From a checkpoint of a small transformer trained on Wikipedia: normalized queries and keys.
MLP neurons of a small language model. Each row is named by its layer, matrix (gate and up: input weights) and neuron, and shows model dimensions 0-212. Each number is 128 + 32 x the weight over its row's rms, rounded and kept within 0 to 255. Numbers have three digits each. A neuron's up and down rows have the sign that makes its largest values positive.
A block is one neuron, or neurons of one layer that tend to fire together. Before each block is what it responds to, as a language model described it from the Wikipedia text at the highest values.

Ordinals and sequence words that open a noun phrase, often after "the": first, second, third, next, final, same, each, another; also ordinal suffixes like "th" in "5th".
L4.gate58:165075151114156126080133086064111069052184100151183147168096121136097138094108168187116150129129111095106107114096159127200106150150103120089165117134097115110146113192111108137188125150115117117147143163147120054140194169070095162088101134104131169137099135115098149135125169082101152118101148153125097157085072119148103089138091123074136138133134135122156130089106123151097084146091069121140121174148162094190157121106121091061101140174105109177137096124079120161153170118162127043163165168135188156237110100132139161124101121131120155134129149164139075141159132101146141109068159153111185160173180118097163187128132031082155119108096151
L4.up58:145145159177105159146160132082131154107180156077122099184061136158116112166110152100141166148158090138139163149092118156098070101080124133112135125133151105099091068051170120167130071151124109137096114134134113155230123111136129150182094133195163126168132112161118166136081164106102153108140117097162152143123103105100105190127099124133088129161217135132126136127136130112092117113109094177095127096170161149153161093099151167162131159078120164194178124094141130114174211090127136165127137034111110139138153129125104137091177151175120177066079153093188136120060164046125113131122177147140122157127102136073093062108131134101132063127213179
L4.gate82:126058132092151161104133106151137149042176148061125165120132137122088087080122115186150116169141175103092107128066146115120133142098135085115149146092137128158178156152173139109161148140128109116111176149139094131077155120125115111115133131134115080138065084115143119143094159124133171140196186108179155112102145174110164151162109118074133150162079121092090144124180166131095122167097124131169129185158193141108171139128169144124168148160184116151178104094061156122114140140127137128178142146203102137136147102094151106147112115100095139121125100097126137165157069135205178092107130127067131091180129070148140148106123156083083096147161121
L4.up82:063069144096131155159089181098160155069158166119161108189072152116110083111099093168120135109154173116165192162121060094120134140125103197124152163151145105178147118170121154150116132145047116116128121134145148069138102093121175160087164104088107072110160132097192166186095119123115141146125211133122109153139067087163149144086163165114143188120142128117152125151106140103117114151133095170125107175087144138173124140124110127138115119121090124127126142105107102134097134134106083128139108130144180159113077158146136106133101163146147158112191175035104089152129134112143148085168120115062144139152074133091173131127107127127121177137070147
L4.gate142:088149157135163148145138106118097100155131151136132163118105087108105168129161159083149107148097069099110143098083086142088080220090102147111084163114153099067180131113120148177125138038172163139093163138147088133105151131110135174154148119131101124115157094137149132098132162044187073128121165110054130113146143181143065064172114171083094095171120110099150087158155177105137106128150166125147105110127114109093103145113167118078100113113104112090188197193119124167186124131188174101182125096164135151106115158109116166116111124162079088092125157124059175146112159124182123091159088094133109123123122109120146162209059079084087169148097072
L4.up142:161065155119180122081124092112106114112161129108104170109107119143170143127137156136202076126119171149145086167167119089138120093115145153083088102142166100159120131143137187120195137168103128133125135087084135074137102110115099056131143119160136123109127089128095155102101122061089083122124185146120147104119067098121159157126089168134125120217131092036080121129169178158130126140103082086140107171136100152160142117141136096083142129204111131120114119134187042047127157081109145119159102185131104144138175172164157136117149159165112131109108154170087145119095127121114169116087076175115131056136125126102062179132131199131086168069168152
L4.gate779:150123136101075133150116136097142185172101142127126137087109069151091088104139118130122101122171116162171137056094122172114140100154166069129151175179116102117138149175128095131192135172156159153124120118129113200122089092090105126144167142141112116123135161118163174207159076148151102093139116136132118083156075222107110121102111112111164135104083165171109136097106094133096126124129110111096136150138186119131092082049143186119140196104132108228121099107090131122109150140148113083085117098116191107060179101077213127138095143104117099119109085160092140103115158150152050134100098069117139092166102152118115154198146045149135137090159094
L4.up779:107095096105132135112169091166079137120152112123151123138123101143096121203162145133159112080100106170188118196167151162114167134162146127123134174151054129167138138163110152153097059157144112162139165087194102086150048190139152100157164109126155148136126095128138153091129110148109078137120125146111135084107098183140120122173171166076141127130118130189123144120114141186087131127142109139131104113102098097120073135100122099144117194067155145175126131123076112102101162112140155104174165119100185154156172152132191065156119124073107111191062171106186140129116138116116105164074147124119145149135115110168091161129095111121178104181205042

Words that open a classifying description of the subject, such as first, only or rare after "the/a", and years in Wikipedia short descriptions ("2016 video game").
L3.gate350:180156158126138070117083146184142117119145140109150202128110141131113102172147080124133117159179197113116181121129146101127126105096119109126162097109103105099099156158176059134173096127102086150137124140097063077117104146127094109207157156125134089162122091178050118125171101190147093078154141138109123149092144105102129122134098097114123026138134175173103075157124150080157110099184137092137132124163100116099040106125126166147138148106199132128121142136164131128101140135099166173186101184174156169132159133118161167067140149051139109125177137141175097195168123083138155113072102127116168092170128113155122121191121119191123062130159121
L3.up350:103135125133130133110157062157148153089178069128175178151156170086119129063185112137167122135114094117122133157126129136153116109121128126137150072084129133144161103119073054124132070083143108121181153158107120120123116146136103143107166157126100087153170093157184034141117127169097090171100109161100130144092175148090146146127071095118165146142154170111131158161098111141151108094123125157152104128149126093131108160121088128072119060066146087117104085053099132106095136176171102143096130125196153123150105152066189214181144169103098113102186116117166093212128154116095153124150088154124125112128108130082168141132122060160208130174169179

Ordinal or rank words after a determiner, such as first, second, third, next, only, debut, and ordinal suffixes like 1st, 58th.
L2.gate458:102143133131100145134103139103092105140105171079155192119106138111139105162141124140151208104122194105107163101142184129126068133151074057219131145196102135117129118136115153126119130133149120157124140122112140146140042193061124126118123142124114131136096165114149077105147143127048129130141127156088138140122161129134140140088065115148141111145109181095157102153089156092125123094072153107177137094135093131105114085114071164062148156122066158157116128105068144161106124163133130150099131138123181142144106155153114206103126125089054105097152080168154078170137160102082110115134088126125144060135117112131157190124118131123118186134093061
L2.up458:103142142163134143096090214067098049132086126104127168112088159120116071127101138122168100150085163107093149117117134165197091096115098141141103134143148143127109103155109126130165147157189116149120123133142123108172103137105189155145122136142179146163118079114082094152146163207119096117100116144147143121204122147144140099113099126108132106159143162084156077146096163114123117142133109203158162129174071101190189137104136231115118144128131143132085146096136141117106105130146137153166125111160198163136134156102103169107102138097119122079088160140150127167162185139084143074104114080101112094096112157078134133145111093114163136148146172
L2.gate1083:184100151225113189107094144159143092167186135111068154174111130151156160154126105119164118123084110119087118070125184072161099150158106075077180119125154103090125092121197128157114155137157114123136161124138064177113109193096075153129150113146072127165119148160136105100113156143128134163181144128114103173177115160096124169120117114122168078112123133122152155156203149134126161057146111162159105184149081138112108104102089086117130180110141118148204086169105149121130156096129094140172180109130150176095089104130202135121166157061094148186099129110108148133169101153127117143185119105117139074167125147102138157099131111134151094135157108
L2.up1083:134111169164123159163057210126171134108172162120153120114037153085116146120092122150143093096125129089180153141114160096162170117143137141126206122182131094122196175092161119167099120091169099181138139113135092094137086122106142120159166079134076123139165074172146091068128119154113130155153143160094091148105178111116140103159123145123160102118129127144128123088167130199131133083109172088139060100130075146168103151127106163137177104131137134127115139103124105162151157111150139098182202131111075146164139137106177134094162152136122143140105092078147088139138089142096152095099133143160072149141125199162146166105151131071106070106160128
L2.gate1482:091107065123146124151147191131120142066104135098159110127160177144133138132163091139099097118117137114151125142182087188123103082094123079123133171163145119084129143216151173161137101162129111169151135096148107143175036131175127125101255150111107102087161066195157171112155092137124116104168168160095126172098132140133165104124099158076103157134155142158146124101182174126170121007131092112096113142143087126215155169148140104145188135144107129155114143121129110101107143210139146138064163065104088109127157134087136121058126076159102130104125171094121110101129129168145131142101145086145115202206141138198144168208159126120164188130149163
L2.up1482:130107149174131080113199115073133125148096104126129155167134170099096085121091115132142199136123143130114096110127218145094152149081134130161083099078116090117141196058099119081045123116153155120070149144079158135153075143201157115133156145160121056124162125155088147069098105160153121157121169165147126179134126163087149184093093145085153065109151095065105160136095124108151130167130076132156117154097148167084132143147130078090145195114147111125141123129126110138080085162092108165167122157098116137087067153140119148097077107070117116132147111178079086118142095092116151141088164186105184147132141168166127108111095147103102123138153078
L2.gate1483:142102078131218121116123136142120119074147166078129115167117102088093062138126159141094131144139152131039139106100142098082107141098129178102144113129119118088174110104145187158080151150127114090101123159097097134160214168059155149156110097065184123164150165090148160119131148113110184084145127108140176147101119166113106149123176151092138094152138109095119135137151133065150136130099105181167162124169122172132122209155126094185078148093126135118109102104098172144111131134115187083062108084132100089122132117155081078106126164112117093138153179127105118115100105168118183105106135124142141113135139106097150155139109047147188090106135184
L2.up1483:192116171166131120128137117132088157143145084079099146190113119123158145116141127144091176157066123066154122072123098165139159095106111149085099168174092116111107183123144158177148101150112064126150098144163133166066167120102155122157183165100155115103131145167147150148126128143152073110155132135171116161107073133076155147139125119150112094122066110134148103113099113127114142148131118146121107135148166111195118116131126100208108169095078106174125130224103173109100135106139118099095120114093142078130061178077132096135161166145097154113036172156136133162145124126152105087132055166119104102214130112225125125121076077103158091126075131

Closing == or === of Wikipedia section headings (Results, Biography, Early career), plus line breaks ending a paragraph after its final period.
L4.gate780:143140118125145102182115189116110154087202118118119159183139112148100136151088152195112122142130145139167143158111128167146108080103140097146092154187074129209141151106119118148125126142130117134090142147116126167114080175099110158180118127068118145123181187134119176130191135084086117117167163104212161121099126122166130061157062099111200117155160084145162126149170164101159138163131144131119120179125174125065096112131144124073170150177101121134110128108130162159163164122148125115151146104095165120154127153142165095090116163164113174154074139131126197139112180065120106151134082131090163124117099131089170137146136165150145171200150181
L4.up780:106163137144142153113119093132163160070104124095070119127129119165116104139118152125096100116142095191057102152084088101132135096105104115142164124117133149169193118137186063177135101092171168110052134138155163139146151141151101155156145177130148158097126133136161123146120064162167117089113089113091145134223089131084134195112102152133152132175136145135134129065054163111137152124105093120209135149095115157159082167120083214120150147090153128117077157157087113172090143110120077137084127116144140079149148113171113114107124147139115069195132136072096107139158080102139095177128107065070139176136110115128117190094151115156073181128097094
L4.gate1062:194065083097131134147055126107113182181125163125086148130126124083100148206149099087068139179104097175111091146148148130091112106106158114164072151109117157166092155141159105126133120157096105111113133145134113102142137116157128144091119145078107072162111101077053100204147182140175123179161145150178156129152146133175108142105084118144150076082156072107168103092151143125163117104067175144152103099155157059158109133193099139093052112089123082123057071127145116073109102138114189123180133066151092118194136166096150097108123129096116102143112129134135136132160144101112116138042114016121086127125115045183112149054140148131135110179106188
L4.up1062:122067101099125106156178102147142129139162125098100171166147147126045093127147179112108122087166123098119057100103146157109111124090144096113091093084109135152108168127114115095166144148076137133109141141116136041104122089093050121200171188103140124099109152068140161093136143208127134197072127080114162123139111133113046118096139127071137137111144140117125093147127183125067141174139133109132149110103102087115077154142164125170144181121187081110093154112171115179142129152073152082125160090117112117145091162133137109096138110127060150105147179124130142088141112166096160133193186098106113064153085110139142112097130078147149146148148094
L4.gate1336:121097152107132060158133154159093126075189136163143134168078108097158132106108136126136133160079149145128102148171118166159110075126191161111129138137145101150150147115100118162190147092131091099054153103140121137191104169139066092077098098069116130122102131111160102066099096123069149141175153127165149171106168114133157143161113053140128135123117090128078162115143149135114142170205187072154113174202128175088126139085129117101124133038155085194166079125123167077115164107136127081148144116175164148097130119159109142047127135055119151180146109138111140131105122104150112087082150091121114100184162120136132149135119091135154158077156130
L4.up1336:200117127091104158138118135113113137139097130108075187166166119051115141155096138088113103116122176124165123129146134139096083143117111133168070081100122117143120119121141108215102116128147099128025085113176091051109155114057140112165139182091141160134136128184163129179166181125188114086106098131189107103153099112060132198133110195145104115101166184116181138150119155149031148137180192087222119094101116055118142152122152111100129101089153122127109123122107161113118146120149114157104157086142161168118112129158156117097110154104044168075144120106159110219135154082109082128107090074096148174144142111085146157102142077183182149115140071
L4.gate1700:119117103092089145122134177127173155092065110154164126159148096068150095077051094159112130194147104147086131137140099091126142124147137151115096163143068108168126136117178100188079071100113153144130069162197147055115129111098123118077186207101139127103160129110036088113097127155191101081081131155143119147131139087129105116174112115127149143086180109149098159144143109130113106140180159071220170060166099088129104163132159079092140101133100159186115124148067126135083146137134146083077140160126145099154102169146116125077122094114078141204174092124180099168109069130134168132140144095105174083154097145147115173099131166164174185116144144
L4.up1700:107084116132122137123151188128114145091147123130134078188182124113141123109121103125151143112160094124126110150156114141132159134031133152111088104119104159135164172127207115179138085140079118155127115105180172088140139061116101131182162147115116068141184205132132149141193143201153077154108138153160171113145069085166075130201139088158141151059166149153109118163140135131127152147138150098203177129083186067121112175125169105142106093087148118120121111124100073120105159108134117090089110089157191128146123145113191139083068136071093133147171107110100140167091119108115120100147148102068170131111102114120201132080094123147187119088132136

Mainly "born" after "[Surname] was" opening Early life sections in biographies; also died, death, resigned, dissolved, and table headers like Date, Time.
L3.gate772:094109122112167099120090134082110125126162097118142128155157128114125156129153184125118056180112124135100137113156137064199150088126109093090167126149087085128146102135078078145146111096132121147139126140156133173163067161180139179135117143103072164148160138112152167122088146115125086171082134106121152162080147102147147089146113093166130078110095102077152155121189093129059154108067103155094095168085085157135064071121148120113188111138124099142121158113077185131174072075103105106096138182133157131199140128134133135144120090056116135159115143126094152199115131170124147177094078097151124143147138212174152119111146150122118088161173107
L3.up772:130094112114103112156119158082139114146165190111144091114145118144117127165113115116156071129166097171037154109174110137201112137101151143206198106192105162073074148158151141092111148157060167127132103096101056132130087134070040122138165181104118197150116129111173177092166129092158128087131133116123172152101123151151128106118118115087105129104061088110094146202118142151092121150127126095126081120151168080162189122059125126110125149154147137140109139126152159192190162105091143125124053124120095153160128135119151119133130087124163088096079170070137152118097132110085122109096126144172176048139134149140150116184135118124088105150131107

Mostly "born" opening a biography sentence or after "was" (Born in Nigeria, was born in), plus participles like constructed, headquartered, based, and some mid-word fragments.
L2.gate700:141137138198143035170101132110182112075078133127106159169055129149093136136093144161090123152126152187141161155144117104088163104119140127082167149171145120179138083129064073181155167095079130146151137125124130113141196136093143081082138099112080080137117123092096139104071154119129107128105160149158083114119135150105087165083158147115150117130098099115120102159151129142083113099153181112142150077140136080126124155194116147136113124087146132092135092129179082200180068128129112103107122116141075167102117120130101125171112159086162134155172143032142104153167121147100144103095143150145129124154117122175132131147162130145106078143156162
L2.up700:131138112122193166159127111119127123114163124106155105133145186095146135169121135111133122116098061098162078087141138103146112172169100075143180140141113098181135036110142143149136184132166123125152082152093174094110099130135100137158072087124064139084164144130114123126119138162148097132124153102182151112129103121117154100192117137087098117137134116151143125065122097140133130107099124161100108123185179155111146082097138147130119150076054105078092122141065132038111188143151100159108165131101116068045191148127097159183165128138126147103133094087046145104105052168126058115102096088148092156149166131096158095138150187127104119115120174
L2.gate868:131089111110152137109118058200067119118140163161140116110114153115139110116129135104134125130185053167153095054149190049112167076086139097154139166173131153188141142114141130106167118093149153116160137108123218082125162137099093129175182132147118110179122135084112089144123126125139108138130087106127146132119130193031083155108162099086174095154195142084099112206168113135157145179145102117130148107161167102103088116064133085105140172122140137122113098153136204115102124198138100123082106125146085158119136168133119137191116120120071106146116123152119124143137121102086099107157113182079176151122132107168115091100135097110195099192112064
L2.up868:063095121132125102130084183154086163139197160105154120154161078139150137180132091174171153118116114062163147157099145176138125086158184132114148112097171170142124114069099115150151174141172114122175106114155154164137153107126146143120108159139154186223159101091116165106127112085127157086119082145093124091113139123123113131124137204119123065129107097099156172071129108091136117150137147185098113160216079115092094202114123068089105087112094193140143143158111127125125176130138125109111124111081152113110097202142092185145088143121123127120092110127098058092086158125101154088130123107154171096164123140109122151128069139111152098129169086
L2.gate1299:037131131129128139132138129114111180091139097143172168146120103143157166142110105105110114127157129108145134101174086188143108112102210154156150140204116181135105176127112180170101102135107138123163214112089208124197142107139149098157128164189156177135156159100140128100184119134149082154052132136187072143061114110116149132164120129106128091150085145014123143121104132079158128139117102124142091176140078137162154138155173094101176138115135174106134173121117153119119185110142135126115137173149072205116071177129107111190200152098132134130145171177063124073123121110112140155043157107110178141138099153117162147151143230087096112106129172
L2.up1299:083153135113136083121098127129105110148099112082160181174120126127119152125115128138125096120170141092114125083163098100138061107091188122131128110144104114195119132150056169094172166084084148161087192101087110099138089146126147126135156111158166165140158107124126132111138132114135100102080131138148191152116140131131145134179159138140104096090098083160106170132138130120130097126078117166129156168126132127135125156196143065097142103126056108163158080139120151120134164115146183113103095126149160120140116125116110127153188170161161091107120121150137063103146140139066162164114074133136179131127140132107132005125112146072157049126121091
L2.gate1328:166104147149107099179161120111119162133125128137146157112140143160106140124113135099171071112174131124120074194130131077165123117096168088151118157152103151133134134158183181126122138134158109150161139137128157155103124092124112098132155129157127108118129132111095130129143164123192171089061090114114156138095125089073140153122113207149135097158153181114162049171173167118079141139159111146133103083096101129122137152079117095153117101140126145155082108161144184109154123150048151081064113101107125171162074112076108088118127136081128131130129132116071117084140156179123128227151100140136161121071120122132168142138105179145197148099154089
L2.up1328:193144102077134154119081128173120156205206096124079106120144141134150085177104173136165090112112100105090158116123122127153139051083091147106116166132129135088194125125170122113155174147134138105135126150152146157078118177089094154154119112154156104106121123130160141160149149118136117107123137119118144135135107100121157095159148066173093109111109139128115120162142115130052096157103128118149109078168088107137155119129155097107112057069088139127096180122174198186137086133101152125088065073169125160146062119148106116130115125135101164167132074128167072104171160133134097127113158164127153147199149145129099102135108141104138115133125175

Closing equals-sign markers ending Wikipedia section headings, as in ==Early life==, ===Reception===, == Controversy ==, plus occasional line breaks after sentences.
L3.gate526:135078075175117152163153133148113165117145127087096106141110109097119127129159132110125095167172116134118103138157158141146113095105133066161152140079091125153119114157100139152077102091194192043150017151152133055163078092119122086143147140096126141167101090128186075169131181175136087103141126130130123097157141068106189129113123119104112111153167173140148087131179140172115137143108148179100176086129091109143154138140179108113066160081119186138156092142144195159067147153100108130082130138169139160072083123141189145105144104082129128129116063177140132134139171098172105066132169110164083118118216164142113070124119084149107079096144127
L3.up526:115116081128130123128181149155141136140150138150105143160149103154083140116109090104138204203145065136071117131154092131128128122118151123157114139128107163116136175137129133119129129145200168092105164119102144131199050096142109111137178167075174126090094134150072101185140125149106087119106059096129142100166142086170139161130107144114172141148109133094131102132018128109194134127144189132140140026137075136091093116142141176199154116069120164120150116138141138155133135102141069147038142153090138123138107143172118074089070085153136135073129067144169108106138114085107139147177118073093099079153187092085143117098135143052130129077099077

Closing ==, === or ==== markers ending wiki section headings such as History, Early life, Cast; weakly, quantifiers like each, only, no.
L2.gate41:141053176167133090131145098200081148109141092121197147144129132125123117139092094129134168152167133114067122082125147158126156109126132177131173093141116079149104177148091140103196092105102170134130141099072083104127128133136160095121070087138129125144122125122144113132176123151094136154104167135103120143070134103134103143153161112157118132119172104121192146101109152117131117175086161167147167165119111126096090104097146097127141123154107093142080136131102104108139115102123108100121141155117140141155136094203107166152109142149057127171091139180114178066122127151142088110148100170150084069076142177174162139105150135154108130144141163
L2.up41:174140174097094122166184113179130145163120149162093132106121170166112119155177126132130181173118128124123159127153133093121182170105147153134195137157035133116137151169159172137109142114131155083149139148145152157103098115167151113110142129108099142124117092173099131098147167143182159146139099198139136132102156142139144166180150144182130184136139145101165147113188193104115130119115144134119127087112093103071092126081120153148107112157158112147144097123161143120088120121136116156102195142140130133113160163144171134137094103127104153158097148096058086116132132085106117161151096134239065106084174105128175122102115088094127108133112098
L2.gate69:167125170144110138177117139186101152130108131184057095106079113152147182141092191145080127141183110074089184131111114128127086191032129040138119135208080165084153159120126115076092083156145128099137143100140185079117095202099174154140136149142134146052120174087192099129123165115161083135119108103200101151197080129152170077122105133169126124186105169142100193128096112116114111150165144157116105127085083116094122169101170115082126097156144105109114153086090147059127181175177128103103088133181123114128131120165146160077151128132186162143081117083109072153137126101161113057106144123187148178112115108155170152095134149103137119107125188
L2.up69:074157137085110125114101110088152120170128140109143159104135110148117127109141148150085162143110080120121137114190089168164135110202164117160142163136134098128096108115154116124094164130104123171116104181050109131125160108172103126119128155124130117149130150130086140125193132176168157162144156185138094154180161120191111194142129124215152149095188105181181079122138167081162117138069131121093216178124100095159123196122158127108120090161120120143188105206163104131108117151125112120102106150087137114153189120160131146165113126154083157098128133141128172100113120051101094080123133100098131071109093145114176158151142109120148192168117078
L2.gate139:061099127114118116174059120125158134112145096119107096114158134109144099157129117099114087083107149146140179103105119158102103092122126138111074113125108169152093119084103123161107194153112135139121138127204126113192195171144136105108139141139150158134090136112116124101115123047166111142136153134128111185148060101165137162176110123118193134125128137125129152111195142157077119159073147056162108072122107145116159166105123106081116148111062177132151068164108143086151134128169141138107091166111154197078091127148137085201117099123093069130110141100145114065140101101113135102172129162102148135131153153149133180112047158144165128132109090
L2.up139:150114115105169116119145120157138109123129151149131128183104123150159078172183100133103085100088121102176100104125108130122155107130185194091095078156130142158145113061170129117170071179147152100176167067083117105155109142141166160133148100140147062114146107141146119194107192150087114156136163167156127139108145118107059148147135160132136107152141112101103117120132149125105158174193154117091089135112121165092125074184137153101128140105138154150072087105175123130129108164092136100132155125135176074150158157133173138139126068124077083212119172069170108114155122110161151093147127123119168153073129138138112101156155105209112086187103104
L2.gate1157:096123145137146081148156201142098079099136136137124129158162171112172136121125176093148119065177133121156163175109122140190113094137196098135159133106176050085125122166177117151200107076144113122139220116118116112148068172152140122130159173112077099096170149104074155164120080104106156143068093112138082083142142148096151143131164089182145150130167143131152088115159150133124137104108136109092164243141108120111133114138118128096152125118114143202104071100190107093114171154101065181128103102144136072089130118142120154100146127113146090172130085125170125110154146110143111061116081138175113131124158206118107162128131168156118188104158129
L2.up1157:119199123138110100136188104106100174114138140135154105109147162154146143157143152177110130127116074121157157097125098206167097064130174091154043189135079147131109130166101133121155141154100182186142116137098111111092164124066158107133099119153157157158123194126172128093190138081146119066129147121122079181160129159163103153085180139080156070096122164120088128123119141156093144181137147148177142069167140172148096184116161060084075100138168092063093108116126165140073171123095132145167134200174117077148108103107133150122063135151159127147100124141126099169116071149091112113139088132114128149124153096172139121044128109106083136106163105